Weights of a small GPT-style language model, trained from scratch on English Wikipedia: no biases in attention or MLP.
MLP neurons of a small language model. Each row is named by its layer, matrix (gate and up: input weights; down: output weights) and neuron, and shows model dimensions 0-63. Each number is 200 + 30 x the weight over its row's rms, rounded and kept within 0 to 999. A neuron's up and down rows have the sign that makes its largest values positive.
After each neuron's rows, "fires on" lists the tokens most often at its 100 highest values on Wikipedia text that the model never trained on. A number after a token or word is its count.

L3.gate167,195,243,177,188,264,185,179,186,235,222,167,228,143,220,223,161,159,168,219,250,187,216,223,192,183,253,208,164,210,188,231,135,157,223,215,207,199,224,246,287,248,219,235,175,200,245,216,162,204,177,218,220,229,211,228,108,172,219,226,213,233,221,215,219
L3.up167,219,204,186,167,226,203,241,162,212,214,228,213,185,190,182,164,165,246,189,202,220,184,130,270,153,213,200,181,180,191,137,225,230,214,191,234,212,231,239,199,219,215,199,170,184,220,240,199,239,168,233,157,205,203,177,176,208,238,224,181,274,226,225,196
L3.down167,214,146,244,230,241,159,163,222,161,178,239,194,232,186,189,215,213,199,239,209,202,228,237,185,187,221,175,235,180,182,204,214,181,173,192,183,223,224,239,213,236,158,209,173,198,216,157,179,226,239,205,229,206,170,200,218,236,251,274,217,204,209,208,132
fires on: "===" 44, "us" 11, "se" 8, "an" 5, " pr" 5

L3.gate289,233,209,138,223,173,197,179,221,256,195,185,247,202,240,208,228,185,193,235,164,198,170,181,244,228,190,217,169,207,215,269,214,178,196,212,225,206,258,238,230,205,183,217,221,153,210,185,167,176,173,166,248,214,203,210,157,202,270,212,215,160,205,194,185
L3.up289,219,185,232,196,181,212,167,182,217,170,198,216,239,198,209,237,164,156,226,100,202,211,165,220,224,158,206,231,150,208,246,206,186,211,187,257,247,174,205,185,185,205,194,209,228,242,236,187,210,189,196,140,211,234,126,174,235,233,208,119,225,213,255,236
L3.down289,172,203,236,199,162,248,184,228,209,165,138,142,203,221,204,241,202,207,186,188,197,243,228,134,166,188,205,145,218,168,183,182,222,241,193,200,186,171,147,222,208,228,212,188,201,237,227,216,214,190,221,199,164,188,226,204,190,228,190,197,181,193,163,156
fires on: ":" 37, " |" 14, "p" 7, "umb" 5, "ot" 5, "or" 5

L3.gate397,245,216,209,226,207,221,254,168,252,149,250,160,170,227,241,205,207,197,215,153,145,246,161,237,189,211,264,224,212,193,218,210,231,242,172,194,222,191,216,151,248,212,203,169,225,185,183,191,171,227,208,216,192,188,231,219,212,208,207,216,188,237,163,192
L3.up397,275,197,228,207,168,184,211,199,186,190,246,177,213,208,231,222,173,256,270,184,196,263,222,230,180,242,214,213,227,196,185,257,217,245,145,246,170,220,166,212,219,186,204,218,182,168,161,175,207,233,170,208,156,169,212,238,195,244,170,207,178,196,212,194
L3.down397,173,161,235,186,206,209,210,196,195,192,262,161,262,228,254,240,220,216,252,204,218,211,225,186,212,219,201,148,181,193,156,162,219,209,140,184,156,172,184,197,226,226,240,188,196,177,208,224,242,199,149,199,189,166,222,218,185,250,179,194,162,193,218,240
fires on: "g" 41, "ig" 19, " G" 14, "fer" 6, "G" 5, " gen" 4

L3.gate265,221,201,247,196,227,211,194,258,260,159,187,183,198,215,220,192,223,161,230,213,131,206,225,220,202,217,202,190,193,214,198,184,178,223,171,171,203,230,166,194,212,210,167,213,231,179,225,222,233,191,202,167,234,177,192,266,252,141,178,185,212,204,153,172
L3.up265,202,217,237,246,159,198,193,205,200,219,149,198,297,258,225,192,187,172,227,189,200,162,196,173,188,132,199,213,228,221,206,201,178,233,199,232,117,208,184,230,181,155,183,182,230,173,190,251,248,162,185,201,220,153,196,232,169,182,186,190,192,176,214,196
L3.down265,170,203,219,223,165,190,184,240,206,162,151,229,261,198,183,214,192,185,221,208,213,215,155,166,243,216,200,225,223,188,234,187,257,163,206,186,224,181,234,140,202,205,196,191,198,167,233,189,245,134,161,195,172,174,222,165,214,172,178,192,194,184,125,243
fires on: "ol" 21, "if" 12, "ig" 11, " g" 10, "g" 8, "iz" 8

L3.gate575,201,167,193,132,183,202,194,238,137,226,208,217,219,240,180,151,222,208,239,149,219,199,190,248,175,235,203,221,249,208,193,219,200,194,176,228,211,227,206,234,213,193,218,201,150,256,228,191,148,137,213,210,206,191,204,199,229,211,226,206,211,187,277,181
L3.up575,272,182,180,242,110,137,199,201,200,204,217,181,242,258,155,247,190,182,216,208,235,186,243,172,212,222,203,199,239,162,241,191,211,187,231,213,181,222,187,176,230,207,183,219,174,178,171,180,182,220,201,179,209,190,201,168,233,204,199,208,215,174,232,232
L3.down575,188,214,180,192,154,179,235,243,209,232,163,146,186,247,205,275,201,232,192,159,197,214,198,145,235,224,200,206,177,220,208,177,180,180,188,174,182,186,241,231,184,215,105,181,183,194,220,272,216,243,224,150,184,187,167,217,221,172,217,176,173,209,196,287
fires on: "l" 30, "al" 23, " Al" 21, "s" 8, "z" 6, "as" 4

L3.gate402,156,188,163,175,200,185,210,200,121,205,191,228,199,171,257,208,188,184,204,189,221,223,166,139,212,198,185,190,222,228,208,175,219,176,193,161,157,138,191,171,219,244,243,205,233,229,193,207,168,160,233,213,189,230,174,208,219,212,184,215,240,282,226,228
L3.up402,157,212,241,173,168,209,230,179,204,198,180,222,201,217,170,225,200,193,175,214,199,234,257,264,202,229,232,212,185,176,166,197,251,240,218,188,195,227,154,194,254,191,231,227,226,294,259,237,185,223,193,210,196,173,182,204,189,200,211,206,206,155,227,170
L3.down402,226,171,169,186,233,195,158,152,169,188,191,211,179,242,178,208,184,257,174,184,318,149,233,171,174,219,182,208,180,223,177,180,216,219,199,179,225,235,173,195,227,152,176,220,196,185,214,245,227,205,183,232,171,207,171,191,187,231,237,193,210,238,228,150
fires on: "op" 16, "um" 13, "nd" 9, "ood" 9, "od" 8, "ub" 6

L3.gate534,219,218,247,223,227,176,201,254,206,224,170,194,199,190,205,232,213,235,188,224,156,207,228,187,211,265,183,205,234,147,208,218,291,182,209,166,219,152,160,189,187,208,170,204,189,222,122,204,229,188,203,176,193,167,216,205,179,234,227,232,200,254,219,193
L3.up534,159,175,204,203,235,213,272,200,201,166,194,193,144,215,211,133,180,181,193,214,194,239,146,188,222,221,231,204,189,178,220,179,210,182,203,231,193,195,187,224,203,148,210,232,202,235,184,227,192,235,234,218,230,178,202,241,173,273,176,204,223,243,208,209
L3.down534,171,177,193,157,147,174,228,215,186,246,220,176,225,227,181,169,210,248,230,186,155,200,198,215,172,117,196,262,222,210,183,237,206,209,210,189,150,184,212,156,223,197,110,238,188,235,188,265,219,220,231,173,217,114,170,173,227,191,158,197,199,191,162,149
fires on: "iv" 21, "e" 18, "ess" 14, "r" 8, "ies" 4, ")" 4

L3.gate232,178,218,245,220,218,166,248,221,205,173,199,155,176,193,209,210,194,219,183,200,167,215,220,239,215,196,169,139,218,199,238,159,142,251,158,190,175,253,206,155,228,214,185,142,239,168,191,209,150,243,218,210,191,206,204,206,218,183,228,200,197,219,197,180
L3.up232,215,196,225,160,166,238,203,166,171,191,210,191,258,192,176,246,229,204,201,265,174,214,151,190,205,238,124,196,218,233,235,158,186,175,220,192,172,266,172,209,216,203,233,184,213,208,199,184,198,232,189,174,274,204,183,204,233,182,194,231,208,147,199,206
L3.down232,211,171,236,274,172,222,183,193,170,241,128,249,169,181,206,208,207,220,173,178,197,258,196,210,241,193,183,200,182,186,152,164,189,148,193,181,222,213,198,214,152,256,238,211,147,190,237,178,145,171,166,197,240,228,219,173,124,170,214,200,142,262,220,205
fires on: " year" 21, "," 12, "\"," 11, "le" 8, " November" 6

L3.gate564,165,217,231,194,220,223,187,161,154,194,191,238,219,237,182,213,201,239,170,208,191,215,229,236,135,265,266,196,177,175,229,189,175,166,190,203,213,211,221,255,230,199,191,246,229,216,202,203,255,218,143,129,222,211,168,223,207,170,219,243,211,180,208,242
L3.up564,198,218,210,196,218,215,196,156,210,187,233,204,161,220,214,197,146,199,199,197,218,162,223,227,175,187,184,144,143,179,205,186,176,131,210,193,172,224,193,256,185,183,266,171,221,218,303,211,151,203,176,141,181,220,165,224,178,167,217,176,172,156,236,178
L3.down564,228,210,220,184,221,221,236,238,229,239,213,183,201,217,211,203,126,161,239,210,243,151,218,233,213,187,153,198,190,250,226,186,240,166,219,209,218,213,216,219,179,197,242,178,238,214,174,183,165,190,195,184,182,210,182,167,231,239,161,235,233,186,218,238
fires on: "uk" 33, "ak" 20, "k" 10, "he" 8, "up" 7, "ik" 6

L3.gate197,185,245,193,167,183,243,221,191,231,260,206,208,186,138,204,217,167,231,191,246,202,216,222,212,226,205,204,145,209,207,138,187,251,273,168,210,208,183,173,227,246,230,230,232,180,248,214,269,189,265,262,190,199,233,198,207,216,167,219,196,166,205,202,230
L3.up197,227,203,160,239,190,209,157,229,219,152,228,229,161,219,161,217,210,174,225,233,194,228,233,231,151,221,193,230,142,186,211,211,219,120,202,225,155,157,214,182,214,245,211,128,213,174,227,213,163,223,230,241,209,197,208,206,219,189,196,202,220,221,250,186
L3.down197,219,266,206,225,170,245,156,194,242,186,255,208,235,217,160,235,141,197,192,191,215,184,200,236,196,149,224,189,202,244,217,219,156,217,215,217,229,211,198,200,195,206,206,267,166,195,203,188,155,232,218,212,216,216,156,205,202,213,195,172,246,191,210,169
fires on: "o" 32, "f" 19, "lo" 12, " no" 6, " sp" 4

L3.gate337,197,220,183,190,219,199,166,181,195,182,142,212,196,211,170,211,228,221,252,202,185,205,209,209,143,201,146,225,248,248,199,203,229,187,215,177,166,198,181,132,213,239,221,266,244,210,229,214,220,220,244,209,206,220,205,202,203,241,198,215,209,262,197,168
L3.up337,192,188,253,234,135,242,197,190,179,158,180,199,200,198,200,241,208,238,214,209,186,193,213,122,188,183,188,249,168,188,180,201,200,157,195,172,175,168,220,149,222,262,244,243,224,175,173,260,195,129,210,173,199,125,229,218,152,161,208,160,215,234,188,181
L3.down337,249,211,207,192,240,231,86,181,168,210,206,237,153,210,245,198,256,166,215,221,235,205,205,216,192,207,247,221,197,218,196,244,280,196,158,221,201,215,197,217,173,187,225,177,227,183,194,198,191,226,184,243,218,173,210,198,218,204,329,221,183,209,169,216
fires on: " and" 18, "ract" 10, " feat" 8, " us" 6, "oup" 5, "ill" 5

L3.gate234,198,184,160,216,200,183,221,189,186,248,134,231,194,246,174,141,226,172,214,166,192,203,201,214,176,263,182,204,178,196,220,172,172,200,229,203,174,199,167,166,173,139,223,234,171,218,177,195,208,197,203,231,201,225,200,172,199,202,199,191,158,214,153,228
L3.up234,224,193,181,167,144,251,176,183,233,222,223,243,205,230,209,205,170,191,166,194,215,212,234,261,214,239,242,183,229,184,194,237,207,235,175,158,167,219,208,205,256,161,182,190,244,191,226,205,197,214,205,204,176,187,171,262,223,200,190,268,194,249,215,196
L3.down234,146,139,205,172,217,161,233,164,202,226,178,154,163,253,189,198,226,216,270,179,209,226,216,184,203,238,135,229,147,215,198,171,181,148,177,216,220,153,225,212,233,190,226,208,275,187,246,193,232,171,172,219,216,211,196,227,183,186,262,197,196,216,193,162
fires on: "ed" 22, "es" 19, "ing" 14, "er" 12, "p" 7

L3.gate214,228,240,196,163,234,219,208,177,233,199,221,245,184,170,188,174,201,163,157,202,162,146,151,201,215,240,208,178,235,210,227,165,168,253,235,222,237,206,223,200,200,200,243,214,172,208,191,229,242,225,203,196,153,255,155,176,202,209,196,230,165,201,206,159
L3.up214,158,240,149,177,178,171,185,181,200,200,213,141,205,221,195,163,198,167,202,153,207,234,189,164,146,169,171,152,177,178,177,178,250,192,187,207,241,184,217,215,152,172,166,243,170,215,189,125,225,187,164,176,208,187,201,161,167,187,235,256,189,219,220,252
L3.down214,230,188,146,158,229,161,196,198,219,234,184,162,153,234,174,250,192,196,184,211,156,208,214,214,196,185,182,177,196,188,223,264,176,200,228,235,188,202,159,149,171,222,219,198,226,164,238,163,205,209,278,190,176,184,162,222,227,170,291,192,248,218,223,240
fires on: " re" 39, "y" 12, "out" 10, "\n" 6, "ing" 6, " by" 4

L3.gate278,184,209,213,228,202,225,260,181,231,171,227,197,208,242,231,203,229,174,167,210,137,182,212,207,239,180,187,180,201,213,229,211,161,236,174,153,169,201,187,210,255,260,224,219,250,202,198,167,195,167,202,171,178,254,206,220,208,163,195,232,271,162,203,199
L3.up278,190,231,164,230,171,198,238,196,201,172,196,178,166,223,188,214,239,237,218,159,182,196,271,165,209,181,182,184,211,129,178,227,230,181,173,106,241,191,193,240,215,250,238,244,186,208,157,221,237,277,203,140,197,153,210,202,238,124,187,201,204,186,165,202
L3.down278,166,253,153,240,208,190,258,196,184,284,165,193,223,222,201,201,240,217,222,213,243,212,248,212,168,197,196,221,160,201,190,207,171,216,252,163,215,218,196,216,190,213,207,242,223,183,192,221,240,223,222,191,185,230,176,185,189,223,155,202,215,196,210,194
fires on: " c" 25, "-" 15, "–19" 5, " that" 5

L3.gate413,192,269,173,201,230,202,194,202,220,198,201,185,174,226,222,169,168,197,217,210,175,208,233,189,177,181,228,216,249,206,204,179,163,278,190,171,247,264,270,238,230,249,226,157,188,207,164,163,171,206,221,203,211,306,258,181,196,208,184,170,215,127,129,186
L3.up413,233,200,241,217,187,239,170,196,202,185,225,206,207,202,193,187,194,209,175,235,226,182,199,145,173,186,173,201,160,210,234,124,213,234,169,257,228,238,192,238,180,229,263,189,219,205,160,204,220,199,233,239,178,209,210,192,211,205,207,191,137,163,193,197
L3.down413,225,126,204,255,166,249,189,211,176,245,190,162,250,145,209,174,202,189,191,175,192,180,239,163,217,196,226,172,178,190,182,150,184,171,232,223,223,218,177,227,187,231,197,198,212,177,233,246,212,168,195,173,266,166,227,165,155,237,293,158,178,258,212,209
fires on: " that" 21, "," 18, "owever," 10, ";" 9, "\"," 5, "ed," 5

L3.gate450,213,148,255,159,175,234,177,191,204,221,146,179,249,241,232,182,163,193,203,208,163,157,254,255,174,216,236,220,175,181,171,254,221,192,171,209,228,185,243,230,240,171,253,192,195,222,266,168,213,176,136,190,161,240,234,173,202,195,197,155,213,220,214,188
L3.up450,205,270,210,190,225,213,193,234,222,210,229,184,173,191,229,236,199,176,135,226,191,224,185,225,211,174,210,218,138,160,217,183,207,254,213,191,181,189,152,190,222,204,201,206,179,168,214,200,210,168,184,186,170,179,167,232,162,211,214,183,190,178,185,218
L3.down450,121,168,232,223,195,222,237,159,180,179,160,193,250,153,209,198,233,225,152,209,308,189,189,195,203,223,187,181,253,243,207,156,210,185,215,223,247,221,226,208,184,203,189,194,230,221,217,216,209,186,238,188,141,200,199,230,244,204,173,198,226,229,204,193
fires on: " w" 60, "w" 7, "ar" 6, "al" 6

L3.gate543,233,234,145,162,185,173,244,199,213,191,190,191,201,187,188,182,203,187,252,170,170,154,221,228,187,206,207,184,269,277,214,180,240,224,239,178,174,176,188,215,191,182,171,200,201,206,171,196,193,246,209,199,204,217,221,169,209,216,224,206,199,216,207,150
L3.up543,227,221,191,227,190,210,177,191,158,224,274,214,183,166,221,187,156,133,205,213,178,202,200,170,181,218,254,226,161,169,196,218,161,211,179,166,178,214,218,206,223,167,198,151,203,201,240,256,155,255,225,206,261,229,254,167,206,196,205,210,199,210,165,195
L3.down543,186,180,167,208,248,219,203,162,164,170,201,192,229,184,144,195,230,159,215,175,258,195,186,183,189,168,199,198,211,182,197,236,132,264,181,241,185,201,202,199,175,181,209,171,171,134,197,184,266,196,211,214,161,180,231,187,196,188,198,173,195,189,209,194
fires on: " (" 48, "\n" 22, " (N" 6, "orm" 5, " (C" 5, " (A" 5

L3.gate166,193,208,173,206,167,228,157,173,193,207,188,193,176,252,219,155,198,206,146,182,178,178,176,193,176,197,190,166,156,138,174,243,217,198,237,132,214,172,188,192,231,197,167,213,193,167,190,183,159,202,235,186,154,175,218,173,205,185,250,246,205,255,202,204
L3.up166,215,193,134,196,261,201,146,251,117,249,186,197,181,234,245,168,211,166,212,201,221,143,155,208,195,252,148,218,243,211,212,221,221,161,228,148,208,199,184,216,162,113,192,210,136,170,193,172,161,194,229,191,253,178,214,190,198,193,232,162,216,194,236,180
L3.down166,172,184,195,224,248,192,209,173,178,189,213,166,189,219,159,237,168,229,184,166,278,177,233,248,197,231,154,207,171,184,204,206,228,165,219,194,159,228,230,193,222,178,262,218,240,273,196,241,252,215,219,167,191,212,223,234,146,231,244,198,172,185,230,218
fires on: "ay" 17, "ew" 14, "ow" 13, "ust" 10, "aw" 8

L3.gate317,168,196,202,198,218,230,229,225,218,170,213,226,169,291,174,194,150,192,237,196,195,179,145,204,172,257,151,207,226,227,205,204,184,204,213,228,248,224,197,206,195,240,206,249,173,224,219,213,183,215,201,219,199,214,224,176,224,214,196,124,249,194,214,160
L3.up317,183,238,157,220,136,231,221,146,222,153,225,139,214,215,215,230,201,129,202,145,208,139,216,201,178,225,157,193,180,176,182,239,225,211,201,201,205,207,211,172,213,198,248,213,223,229,193,168,190,171,236,206,154,188,176,240,207,163,208,157,166,126,236,184
L3.down317,219,245,184,154,157,225,193,223,201,177,174,219,230,181,236,196,168,241,165,251,272,200,206,209,197,183,218,193,217,187,216,215,212,246,150,238,170,202,211,194,203,198,190,172,193,158,195,174,174,233,196,164,237,206,184,205,195,215,147,266,194,280,182,179
fires on: ":" 26, "ph" 11, "h" 11, "p" 6, "ab" 4

L3.gate481,233,201,204,173,215,178,182,170,182,221,222,159,205,224,243,221,173,154,184,223,200,216,213,193,251,217,216,173,186,199,234,232,211,218,215,272,212,209,204,215,201,210,197,143,187,169,233,216,207,263,189,193,212,150,218,135,242,192,184,182,233,175,254,167
L3.up481,188,255,220,253,212,203,227,214,246,186,227,205,174,150,188,201,157,190,247,204,188,237,217,193,228,225,169,190,130,185,194,259,168,175,200,171,235,209,179,266,181,153,220,166,204,155,144,250,197,231,164,245,167,182,188,144,208,207,205,207,264,194,264,205
L3.down481,178,234,230,178,252,192,209,186,263,225,191,236,166,142,170,174,171,210,202,205,295,137,206,218,171,212,188,212,147,177,206,215,223,207,238,190,187,208,221,188,243,208,210,177,141,196,183,203,219,173,188,169,180,147,143,200,239,171,123,185,221,198,243,216
fires on: " there" 30, "ies" 10, "K" 7, " also" 6, " system" 5

L3.gate97,213,226,165,257,168,216,201,226,156,208,184,132,206,243,234,199,228,165,216,192,169,229,181,211,202,230,154,189,190,194,161,224,183,210,200,222,166,182,185,154,228,175,182,181,211,236,197,179,168,187,169,233,193,182,187,205,169,227,212,240,210,204,201,241
L3.up97,227,194,189,130,190,213,186,196,190,177,175,281,205,161,255,199,185,199,198,198,198,223,134,198,138,239,212,190,218,216,196,229,191,234,242,162,208,158,179,221,183,194,207,223,268,246,201,238,212,208,173,192,257,201,192,176,190,210,210,219,223,205,213,182
L3.down97,221,237,180,206,208,206,171,177,183,209,225,170,213,192,174,190,211,250,182,198,230,115,239,197,247,129,186,196,187,148,177,188,206,185,182,214,174,167,204,192,207,188,223,224,184,226,202,206,198,237,134,199,204,209,232,211,229,180,245,198,156,213,174,206
fires on: "er" 14, "ather" 9, "att" 9, "our" 8, "ist" 8, "ing" 6

L3.gate502,218,239,193,140,231,152,210,226,174,161,138,178,228,192,144,162,186,224,147,256,204,230,240,195,218,197,206,226,206,170,195,203,149,222,244,205,237,191,212,226,202,217,199,166,255,208,181,191,201,223,170,150,197,209,179,145,214,161,204,123,217,184,168,169
L3.up502,200,196,221,207,146,177,197,212,163,197,166,199,211,252,228,217,242,232,247,193,196,210,194,202,211,187,230,206,183,192,186,184,240,220,183,265,213,218,212,206,206,232,149,238,228,235,212,178,192,231,214,215,220,188,202,183,192,166,231,157,195,187,240,250
L3.down502,194,213,185,212,209,179,159,210,173,213,213,221,242,165,145,220,208,250,201,203,170,168,211,240,184,241,233,174,220,226,203,186,207,228,230,196,174,241,196,228,217,201,168,221,203,242,243,204,217,192,176,177,259,232,202,200,193,243,141,213,222,210,230,207
fires on: "ign" 35, "urn" 14, "end" 8, "z" 4, "ut" 4

L3.gate302,166,262,153,241,223,156,215,169,137,176,215,150,190,206,148,196,184,177,168,168,181,254,159,233,230,244,173,166,231,241,210,135,176,189,177,176,206,185,237,219,183,191,199,237,209,226,198,207,211,236,193,140,213,237,205,259,155,160,180,247,199,200,170,176
L3.up302,180,195,207,182,267,207,217,189,177,197,211,207,245,184,169,216,199,182,185,233,195,254,219,195,148,190,181,252,200,240,228,189,209,153,256,212,253,191,190,225,190,205,159,218,244,206,179,167,252,199,212,217,242,238,184,278,215,207,197,180,265,178,215,171
L3.down302,241,174,188,217,232,220,225,203,208,132,199,200,199,256,241,200,267,212,253,148,272,165,194,213,203,220,233,220,148,230,201,236,211,207,221,245,222,198,156,180,201,217,139,228,196,214,218,154,219,195,222,263,256,165,191,188,175,222,263,154,199,221,197,208
fires on: "s" 14, "ing" 14, "im" 9, "ist" 9, "e" 8, "nd" 7

L3.gate473,164,210,180,192,186,214,160,188,167,200,233,156,207,219,181,224,233,230,181,216,158,183,217,228,214,170,201,192,187,224,178,220,221,214,187,163,157,169,179,198,210,258,177,217,232,206,209,184,189,207,165,236,154,245,197,224,232,191,217,189,183,173,190,182
L3.up473,237,234,199,200,111,212,192,213,171,187,218,188,191,223,169,241,231,162,241,148,191,162,212,281,199,211,187,207,169,200,196,186,191,225,236,221,239,209,200,238,265,184,244,224,226,173,232,224,228,197,179,215,189,183,170,201,208,210,201,189,128,170,174,227
L3.down473,181,254,228,188,223,237,218,223,170,197,159,195,159,185,205,192,175,139,165,201,256,223,188,233,152,218,201,200,155,191,188,215,212,134,210,233,232,222,236,185,218,193,214,191,170,246,217,192,213,177,251,237,196,206,211,193,165,187,144,172,220,201,167,212
fires on: "ced" 20, "S" 14, " that" 11, "ract" 6, "-" 6

L3.gate390,186,171,197,165,207,214,221,215,167,169,141,200,187,179,226,178,251,197,183,244,206,181,198,214,150,165,199,220,158,219,193,182,181,180,157,142,224,184,199,107,165,190,220,154,205,171,140,183,202,156,209,185,172,197,278,199,219,260,201,206,198,221,216,239
L3.up390,206,225,184,150,210,192,196,254,221,221,246,165,165,171,201,202,243,243,188,252,223,255,209,171,249,202,186,229,190,197,165,149,162,205,191,207,210,202,216,194,199,203,234,116,179,180,200,203,194,187,205,174,112,206,187,178,195,202,197,238,185,208,168,169
L3.down390,185,208,222,154,149,197,196,220,205,257,207,246,251,207,186,221,171,179,173,220,264,237,219,178,246,198,204,282,198,217,220,146,237,189,158,208,214,224,203,185,182,141,198,157,203,170,193,150,205,274,147,213,218,175,158,257,228,212,168,206,189,218,188,197
fires on: "al" 39, "o" 17, " there" 15, "l" 11, "el" 5

L3.gate260,192,209,267,209,195,244,221,216,203,163,167,244,208,247,178,201,222,178,163,233,179,161,197,224,155,262,214,186,206,210,200,182,204,191,177,207,282,181,185,180,175,201,173,194,158,181,214,199,189,193,204,214,148,221,205,164,210,153,183,189,175,168,125,186
L3.up260,191,161,163,239,151,147,160,213,140,207,192,206,239,202,188,220,255,260,219,184,201,197,246,223,197,200,163,204,184,193,175,180,228,170,244,191,236,248,143,211,186,151,192,210,186,178,162,216,168,158,225,225,169,217,185,177,273,164,179,168,223,207,175,253
L3.down260,191,196,170,203,203,206,185,219,208,221,220,218,170,175,182,234,170,210,177,211,155,216,197,164,263,195,196,222,204,261,103,213,145,260,212,211,181,183,182,213,226,229,197,189,184,193,226,212,196,141,209,174,248,198,173,262,191,248,180,199,246,214,182,264
fires on: "m" 20, "l" 16, "om" 11, "al" 6, "n" 6, "ic" 6

L3.gate418,162,181,232,161,185,263,219,183,206,153,179,250,200,257,175,229,210,175,201,184,201,201,232,156,136,213,190,237,273,241,189,162,152,155,197,265,258,239,173,182,257,221,217,237,219,187,189,200,191,122,192,251,247,228,228,199,198,175,164,189,158,246,185,227
L3.up418,205,210,215,178,135,228,183,164,179,175,229,235,229,262,188,218,217,226,177,218,227,259,151,230,164,161,218,234,165,157,160,171,221,203,205,223,262,239,171,180,213,139,196,195,192,220,207,218,230,213,162,195,163,200,254,253,204,166,205,177,178,205,164,250
L3.down418,196,211,206,220,232,156,148,216,209,217,261,201,169,237,183,235,201,198,184,214,261,194,268,205,226,194,201,172,240,236,185,146,230,219,258,201,200,215,173,191,248,193,222,233,225,189,223,160,192,253,239,181,208,238,236,220,220,144,218,210,147,181,210,225
fires on: "p" 26, "ine" 8, "ike" 6, "in" 6, "g" 5, "m" 5

L3.gate98,200,186,250,187,230,208,131,211,173,157,204,198,234,261,204,202,155,210,200,174,221,197,130,223,146,225,248,190,218,271,209,164,161,198,213,182,171,200,199,177,233,243,240,178,178,201,187,159,180,212,194,168,284,234,184,218,172,172,216,177,144,197,206,217
L3.up98,207,187,197,148,220,180,198,260,202,198,265,208,190,227,203,189,178,197,193,178,222,150,169,190,236,220,193,164,201,204,175,192,254,151,222,192,223,267,233,237,154,188,217,208,190,204,234,225,164,239,218,172,242,233,151,246,152,208,213,204,209,160,272,227
L3.down98,215,220,199,178,138,227,173,173,228,194,246,245,236,189,197,210,165,218,187,214,247,149,249,221,210,234,153,188,218,189,221,139,278,254,168,145,214,137,184,212,151,170,196,194,263,223,183,186,232,208,139,159,172,190,200,229,227,264,166,254,207,200,232,201
fires on: "le" 24, "ar" 14, " place" 7, "ah" 7, "ate" 5

L3.gate267,186,246,174,181,142,195,219,194,195,160,187,165,199,182,168,211,223,182,167,228,183,172,195,147,190,214,227,243,252,216,217,169,217,222,182,103,211,180,192,166,205,164,210,104,203,186,143,212,208,165,213,169,189,195,221,172,198,222,180,175,255,203,161,202
L3.up267,209,177,170,155,155,208,226,146,167,223,163,207,238,188,230,188,178,209,191,166,202,219,200,222,225,182,165,175,168,204,222,182,192,214,201,165,192,178,237,156,209,166,221,229,145,231,208,238,190,162,150,184,229,212,183,148,173,186,219,195,187,193,245,203
L3.down267,165,194,223,227,178,253,209,186,185,127,233,239,149,181,222,224,235,249,192,181,233,176,265,183,206,239,182,207,209,174,152,250,172,204,169,198,187,193,203,199,229,159,252,168,163,177,175,245,174,174,240,179,212,193,211,185,165,201,257,212,206,170,184,216
fires on: "-" 21, " s" 14, " record" 11, " number" 6, " career" 5

L3.gate10,170,187,202,190,217,201,167,202,233,191,231,244,253,214,194,189,195,142,171,209,178,199,179,212,187,178,240,164,180,254,234,169,177,214,176,170,225,208,179,171,225,215,164,231,190,244,211,233,200,181,144,195,248,259,204,160,260,222,194,151,217,270,205,209
L3.up10,214,177,222,168,204,186,202,207,232,178,189,232,214,206,222,187,181,194,171,170,210,217,190,218,145,215,207,219,159,176,155,191,201,182,200,189,222,167,177,214,225,228,175,202,181,266,188,177,252,151,176,162,143,234,181,191,214,214,223,190,208,305,248,199
L3.down10,201,184,210,173,202,216,160,194,234,213,237,203,207,192,227,211,241,188,182,211,298,207,204,157,231,176,199,194,264,198,209,216,215,236,190,273,240,206,193,193,181,217,221,196,262,226,199,206,227,199,215,185,184,193,225,157,189,166,297,229,184,233,262,211
fires on: " to" 84, "===" 7, "to" 5

L3.gate498,199,192,155,230,190,190,246,235,211,180,186,184,187,237,175,205,196,182,240,201,169,168,156,184,192,191,221,256,256,265,216,210,152,169,224,164,188,170,206,195,215,156,198,221,186,189,161,214,196,173,199,252,226,182,237,158,166,197,197,194,181,165,170,229
L3.up498,192,195,226,257,188,235,174,200,170,222,186,192,207,195,192,218,188,207,220,275,236,214,182,143,178,171,203,183,209,216,216,198,206,172,176,191,207,171,196,173,234,183,166,209,185,165,181,225,211,172,238,207,218,171,162,144,200,197,203,199,203,190,190,189
L3.down498,210,245,129,161,131,181,238,217,193,209,145,207,214,248,129,167,120,237,230,202,195,211,189,211,158,183,213,163,145,171,225,184,225,209,150,246,184,203,243,177,200,210,200,147,218,201,199,190,245,230,232,168,148,198,202,152,220,171,167,220,195,129,238,232
fires on: "ced" 19, " And" 12, " (" 8, "ied" 7, "ate" 6, "\n" 6

L3.gate235,223,201,253,200,205,210,171,213,255,192,198,131,196,142,188,221,219,161,214,222,189,203,203,206,206,230,248,264,194,168,222,211,190,229,263,153,218,206,280,175,148,213,228,214,182,181,195,211,173,181,183,245,227,182,216,205,180,215,198,193,206,239,193,196
L3.up235,150,194,218,196,197,227,229,170,245,181,218,211,210,142,233,170,146,198,177,161,179,199,235,223,219,171,209,179,161,194,182,206,180,216,224,169,134,182,180,189,163,232,224,200,183,183,185,175,201,211,224,143,206,259,186,136,187,181,219,194,193,149,195,208
L3.down235,214,164,189,169,180,240,202,186,209,188,178,219,146,197,274,188,197,249,209,197,247,195,191,141,163,206,225,272,214,232,162,214,227,239,178,201,140,192,190,175,211,222,276,166,171,160,197,150,137,224,192,169,227,196,226,206,210,214,203,167,274,208,198,188
fires on: "ag" 34, " sec" 10, "–" 10, "ac" 6, " 14" 5